config.toml
norm = "rmsnorm"
lr_mult_o = 1.5
warmup_steps = 250
max_seq_len = 512
MLP neurons of a small language model. Each row is named by its layer, matrix (gate and up: input weights; down: output weights) and neuron, and shows model dimensions 16-143. Each number is 128 + 24 x the weight over its row's rms, rounded and kept within 0 to 255. Numbers have three digits each. A neuron's up and down rows have the sign that makes its largest values positive.
After each neuron's rows, "fires after" lists the tokens most often just before its 100 highest values on Wikipedia text that the model never trained on.

L5.gate180:123096142081150119098121103069118127129123124104123121161129107103159155120144103140155113133112104111163116161182195147134117110119125138146135129104111150117148148104141109081141116133161130079138144158122182130142095115139124144133148138133098082117114116159186145138116161135150101131159134101104106118084104163129153104152154086134151134131116101091105109066106154143151150090156
L5.up180:138098143145143115088068132111101110102164151142141142118148180124149152090105155109164157121168124131100162105129148105115099129135151094131117153157188114111109103124150151151153100183118138133126132139129144130125132106068177135136102138104145138141097152107111125109144094139119122144141133096152147129132106129140161130148131105112110140115133115170170121135163123156169132068116
L5.down180:128104147097124120124125078153166146122137120128142104071135098114139115115155132111106150152150111147134098138123141124137112100128121130140106143127111163139114151135105121085146138104120126140126097124123142156120108101173152163162145108146153105126124140132175157108082135109107136131192122098127122142141102134139079082157128082136142166148156124137148136089125155142128127099125
fires after: "\n", " |", "|"

L5.gate88:129111146108140110135129128122150122134143130161114092131131087105179118126104093086152097098142119130102112105152124110151128122107142146106147161124142163115163124148131122113147155101135131065117191162146121122104170124138123149138133138127151121127111110127138124147133157165130159170164119097109111071162185110135123144163117119133170155127137143094141134150128084163142165137115
L5.up88:099112142125084137128125140187129157103120132138141135156134154145119144158092073125118145100152103098132122128133092099157165140127112165152167126117147173144152134117110070117147170141125084066148134142135131100123161153138131126113154117125146149144172123134170147135176134127140113092117121139137134112129144093118147138130118117092119132101131133124116090134127130119138158129130
L5.down88:128140116154151142131137115134119127185171110157088132158159175137114133074119152080133184159122151101111131160167105127095126143142115117111088087159132167076087166121147106149144129121116168111105122139158150114188141118118109072123168108103104138121146091068135162108141120132117100096128124128126131157150106155149134130133114102150122168088147118154129146121166146099172147133111
fires after: "\n", " &", " (", " -", " ", " J"

L5.gate1042:142138161144127113133143121138111142150100128111162140116107199110121134088102116139106091110127125099083169119156120100163129120111138127159096170136114109132133120137105109139121148139118125095129129143097121131112112109170134084117092159149147122100102144149140151159160109139147126158151125130090089118176131144159159160090124137147119122118101122133181160155124127167152147122157
L5.up1042:122127107129151116129069096118166128118155111087113124154124127170124136096095147084103135116110090126140154126132143127107178129155144118148093129172163124107158087133126132139151131099143125144127133141084112113114166140122147099153126132145133137181123128104162152139142078103107109159125109091145132114138166130115107108145136115100125108146112153076161131113138100151101139154090
L5.down1042:133126097091138127134100118169156106102125166119105101084135125167135068108130121067167162154142118130115117117134169138104154158114135131151158161155156099115119093098170137146074138105109119155093137127119143152138108079159104114119135126162097115162185140113177139156112115137110133148114076143112074152135125139112153091168159166147131111110146147115115142175082111120135108139109
fires after: " the", " at", " to", " on", " near"

L5.gate261:167121165156126103119112124112153158086151156155119111137108164126113148091161100107117127095144178116151118117157128145123151133147196144117149146129108158161129157112198103096133156129122108130146139170066145113069144151126136109103186121130132144119126154139108108122100128133150145137116125122156121216092165101101108119144137090127112110107098117151103151121110123082091123116134
L5.up261:173102114078093096122131119120109156114133158132090109129077178117130112112121147129154061147114123156110131126139166104104148092159181104143103128094101148113135129112122159097152155088101134113145153139116124144146115144130115108122106115107088095152137144166143143157136101127121104140139104122124109174114159115120128120096130156155134149126126180140120136135116143142111110100131
L5.down261:156157114127101150113133129125124140149125098076115120094113113107083133098170109127189132164126079169124150162109126118111128103157132119115167132134085121115148098077173102123143136085141158115159121125128139117131147104133126085161130122136154143135107125116120120111115129138159109121146123126120113157174124136119083074130122125080130113124165081141119105141114125125122153090146
fires after: " |", " —;", ":"

L5.gate1160:147121134104158138134069169110134131106124102160121077126159140136115113149095115121122135142193125110126076125138119131113114155143162119085146078145131178153151139150122135082155135086137109132147121162113126143131137111102104105155080136125104137138113155120109110130099175158127121113135131100133122106093133086113123129128082137076143151158133126137126135157141117154168125129116
L5.up1160:164150119098133094110134091135114114087144133101096125165143123150126148124099115092146140088130098100103117137136118134104160094132153091130157118106146152121134104117163127128116146133097118140105112151115128092130076151148080103162083105192147171135119141179119124128106103103131096113151111136111112091112152146179099128116094109108155126146110157126142164130127172104155132104162
L5.down1160:115127136153081086123138099121110156159143126160156131172084171137171141096172097146092133160121137135158097103125123163123135123121112157153158158176127131087133125099107124142120132135133121157137149121145162118145099131121170158093157112145110137109149150119107163106142126160175118129150111106115152126074073143120119137113170136175108125106129135083131129081162163090119115125114
fires after: " |", ";", " Small"

L5.gate495:156113141124122118164150157106136127112162181130111137128125140119147139131133108125150129131159129146106107119159142146141144106163093113153097133072143096128153151094125137160152136103142120131138100094140107130095111124103132114128081122061142063087118117077135129125149113138172155124118105137118136134142130140116164157132106116104153136106103121088180123146179111147121120143078
L5.up495:091153143114160119112121122079130135146105124136088114150092165113143121102167146132113125125147131142157126133132150117110128163145201079109127131140194121126143129121118137111143119135128123143183150155178133174115142154079151154119134154140101093132072129148126124148152178152113088116136148123146113117110158131132148114138138117145141150163153115133151090140112144130136127131120
L5.down495:142171105123121122110128122104032124131172112163171135150146135106132130138131135154111160138100088107148174136059120109155153127122186121138137123183139145151072079159141104112156127129107096117102097132116114110164148129155140128141161146124100136110104147112124157159131112050101121145119100095162134160145110126156080138128137136158119122145110133109135167131111174098119140124127
fires after: " in", " from", " to", " of", " between"

L5.gate922:103138111107139133160140151171139126118139125112119144133150126153083117148143107103135172146150115168139143113153114126183111158136155059192076124117143156161134095124076137148135094102115126115143113110110108137136095162119145124151128112117122113129090140141195120119210126146165161146149121127114181133127101120138145135126127127109085153115143150172150119148138127142116153110124
L5.up922:106104154125152145119084129091122140179120123119114110140109155157088161096156100136162128113114091088118123143160122109105103132140110126117119139088120111132102119116120110122150142107120144153165169103120137131133140124153148126155151148075139106139093145166131107136156109100143115128116140131157131138116167121134157136101129092140116088135132143140149105129048153152133112124143
L5.down922:122134141135135119111150151125090147146144143172153102153127129135128074095111134128128141115152139101175118100141159140107115117165116114115162121120111124128087166139141126093114140127120108142123133142154130057150128139094136131097165120125136175136157150133111130101130164163150127158089130128111094123127151128145136137187127081154162097113119149108088103088147170101138069107116
fires after: " the", " in", " of", " and"

L5.gate479:180117160145141123140137131146158114087141103152132118108163155130142158125077122157109088097139104140125099127156076092134110149141128140081160152187099167138146141168149156161142109114146135129094156114125131099121122104118112061157109151137115141127127120127129106137187114100164098151163141091159102147158137139129132088131097149169118106134103149134170176102115125126126157088157
L5.up479:144132106114151136114100145089160149097090093151130110116146142112096114167058079090110099135063087120104103102135090082125133152125135140105147124134086162128135086112145151129144140126082126113131139090115150119124135130126105138162135137160142155157138142152070141148140135093124113094134122138128136138169163140098099147104125105101127104128114150087122144119167153112129154102151
L5.down479:084134114132110135106130151103159168156121135112104156231135133088134099150118103132166150161135170129151101127100146128175103118148135152137113131088146076146118096072111144123153121150145108145155126129105108142122096165175130145113164108131098143125139141146146141136113134145127117118096113154139127113129139117119158140144116119090117135112157118112078112123136108141121130151077
fires after: " |", " Reserv", " Vol", " No."

L5.gate757:159125150136121100125145158128128095141111110150097089146166130142162146147066082120114109109102090120114079088134134107137139133149111148152207117112111150118107144146135157114148133112102158107101146104149096113142089130157122113147122166163136128121152126106106097129160134153126115134154136115135063100139174138078148134078100101136154133110142140133141162125128146122140153113134
L5.up757:145112164109118110154125136098143110141116113082110101138117120184103118134118070112101109093105117121079111121138123137116132130150140132180182119135147159120134175127165106105157137110124148102128151124145093130128129127136113142109151137142116151157093126108080122136140093129137104122128118137156113091154129136120144158154119130132128136090101135119102145144105127153128144131138
L5.down757:143164124119113107117138163175054161100130128180149112239161135130137157110102088140097097094119099115164094119119115151131131133171087126107140119150129165134165139136116083165162136104115119135143125145155146097131116106130175095133124167118104158157157129127107099132128164164145111127144117143096106086118135087078137118139106107138140126121142106112137157120091118153139117112109
fires after: " |", "s,", " ("

L5.gate1073:124123129104146136138131155081103150125164140096129128090170147144133139121119094150134147091125133121153126120151080151136102158171176144075170189144104119083167132139117099138147110159143081110113129146093114116132170153116097136128144167160130110139139147090102117128170127133116117174084144122150163128072088120095120135151110154175144173142133151119115102138151137138119170120069
L5.up1073:137142121102147154143135133131122174171152122116141165144116088177149088127102142143116159102128150129111133125171150141113131147150135112129154096162153119130116152072145114127127127152108114136136150136124151112131083147119105145143128119147098164126128131110122094137120120120090105133059121147141149104090101126130121123176125148137141107072147131101104174103100103145143113130108
L5.down1073:114152171117143152096164165183100106118135157198122156207104157101143085105122164073131158135133128086105153105142151142117127116126097133152081133158118128141143137094124100139115105147056154144128150143120120087165109083098127168129152112152091161138128124158159104108120106120146070099095143126118109136122125178155092114139134143095115085117175138103108159117125122114140085140167
fires after: " |", " -", "\"", " "

L5.gate1245:122133194156139133153116160077138120124130164088141111128115097143143141134159109121123170096117089127133085148157114181119119114072138121094119128119121151085159096097129127104133122107140125105134150109104130083139139122093138140126150136089101109107141111089090155060128150138110145146142149103165131150134170128173122165148126085141132110105113145117116115142139132134117110105161
L5.up1245:133119135125132114107107135163106121140174139087203139124176152113130156086153110104146160113124109103085141144144161130125122134125125151077107139098112139144116107133179141108137132139140145130155131118140095143099098107118142106120113140115121130096071158138138139172122143123093179163131126148128121106150111130171149116120112164094117156138072164122158122107105080141127132141138
L5.down1245:136117107153152128157144140110150155119113168173108166063146100110131115174118144133111066107097130118106114131146113093149177155119148133147127115114139129173147106136128096161139178109123131101132124199123117141109123132101100111070151157128134127110161138103175134142134078133122150171129097145128180102167129131114119166132107091143103132147150130167118128129173102116112139138099
fires after: " |", "|", ":"

L5.gate353:177154144163167117167108097105122170151149122128102148136141116154145113133149109119166136091114122132129091103137161084139144114118125137129181164121151141122154144092137125154138110080139142125109126114188125093137131136172141111093112143152142206119079134134128136144118076141126104105127128104147139126148107110106113169175078156118139137151101130169142145173136117120139138122176
L5.up353:157164159135135172149126157099145139117145132149094113119149147127150104153119113128130132132129112115076145146136172069188120137167116152115161155139155112094108136207117177175120137100138138091122140111148148104145118120129102131132076185162116117155101100117135116143153099117125145111094164111145132141135144124083120125146143077111110102158123141108100106144149127133148128130131
L5.down353:131090153111153082107149155154103166108142165119120147156141124120139140102159129140117125106156133139155108117128131144123145104141146136120133082132148136134166125125111072155142109111109111157132154154139080105128113102149179132176135111106135128097120147124108110139086096159103072125122086120119137125135099122122133175117149157118126107158104117107138137111109111136109111127112
fires after: " |", "{", " &", ".", "_{"

L5.gate1125:111105130132105115126089103122113118138141137121158116110108122120162154143100117090126143140078162164121161104139162141124143093158112094139115133130161168151138081136127087106143157140135099114128135121094159102079101154142129100121143119138122098117080089094126167115111101147123103173128127148142168133122124114156152145107120154121146138136093088134155122158184105108115122112119
L5.up1125:118137092152151147098119149144150122139143165128135145114132136108171139125113076111164140150100124128151089107122112126114099144100123134114112151105084166121079136120124112131114122142119133077093142122157056073152149133062144114161123108101137176108056116161131129134153148147186123143091099116149124108143092155148108108134130079160111129150118114109111174148163123119140146104110
L5.down1125:125155172108153119125130119086107150158116128126109094190148127152114120110140169146091146133164117161164129118101147123144139143123132116102154104137114075090080128142109134147081130149121157162137147159108148116099110131097173155125113137145105143114130124121121140144120147141097158126130148127126136163099130100101110141133135135142130143131145168142158102123140119110118150094184
fires after: "|", " the", " of"

L5.gate599:107125113151074110119122142105155117123122121099122148149134139119086133135121119154137151113128105101134105144161175137099069127166170145086142095142085120104122122098107153088110163139123153143146152081124118118133080117118142121116132171140135114121153113097125135085110131150131127126140152099065151088130125148180118138106106113133112090111132148124130082110108161174112157180158
L5.up599:133155147120184134109122111095119140154134138153112085131109173145112151116133111158167182124136133159114154142105141149133128140123129100124141175106123159119121098132135131137116109095156116091142158128136068137118133161121150150143139130110144096141085130175109089125185124120140163146136109093062076134110118135123114099153118157105163129155129124121126115138132120109132085143095
L5.down599:144111105131152123148127121108145096121138131105141127128139082119139170144117127156156163121105132124180113115111105121129114107104115153086119120131114124103084101133095105132144153170079094150141164145099108096144106164101113061138119148129140110124131089152123115128158138120161105137093137140100096113156121122156113169142138144132137100061170171128111131141151164114128116134148
fires after: " |", " (A"

L5.gate610:135161133098111111150115161153140171084122163094143175145137147126159117173136102122126089124136092132097142132149134116106123151168166115112121132074088105114143106110178103102091141132126109142099108133116145131107133131117099142142120137108097134142139141092096141171125115162141132078097127173120138133122107110109156093148131126129122145128092118133113113145147116141088146149129
L5.up610:141113110111145095128117116153132169175102078119099165117141140133108131088157110087117123144181126137121115073148082094137149090188135137113137090100112165114123106097115151115113186086131146090127173113127125126151127115153126168109130087152140140132131111117163127138109104124105101100127118105110112126091153107105141118148122159141138142135117134120133111165145097109146120091130
L5.down610:155122149148149145118140128089124138145131122123122134199127174127131113117119104153097163139067101162150141153114115126096091141159096153109109122128146086132118129135122117120088088117103132167110104097129153106141109144168131162137130169123136149126129093094113096112148142123111103151170127103144170133159097122131098120121149092122105075112149112131136112143109163112111100156150
fires after: " |", " not"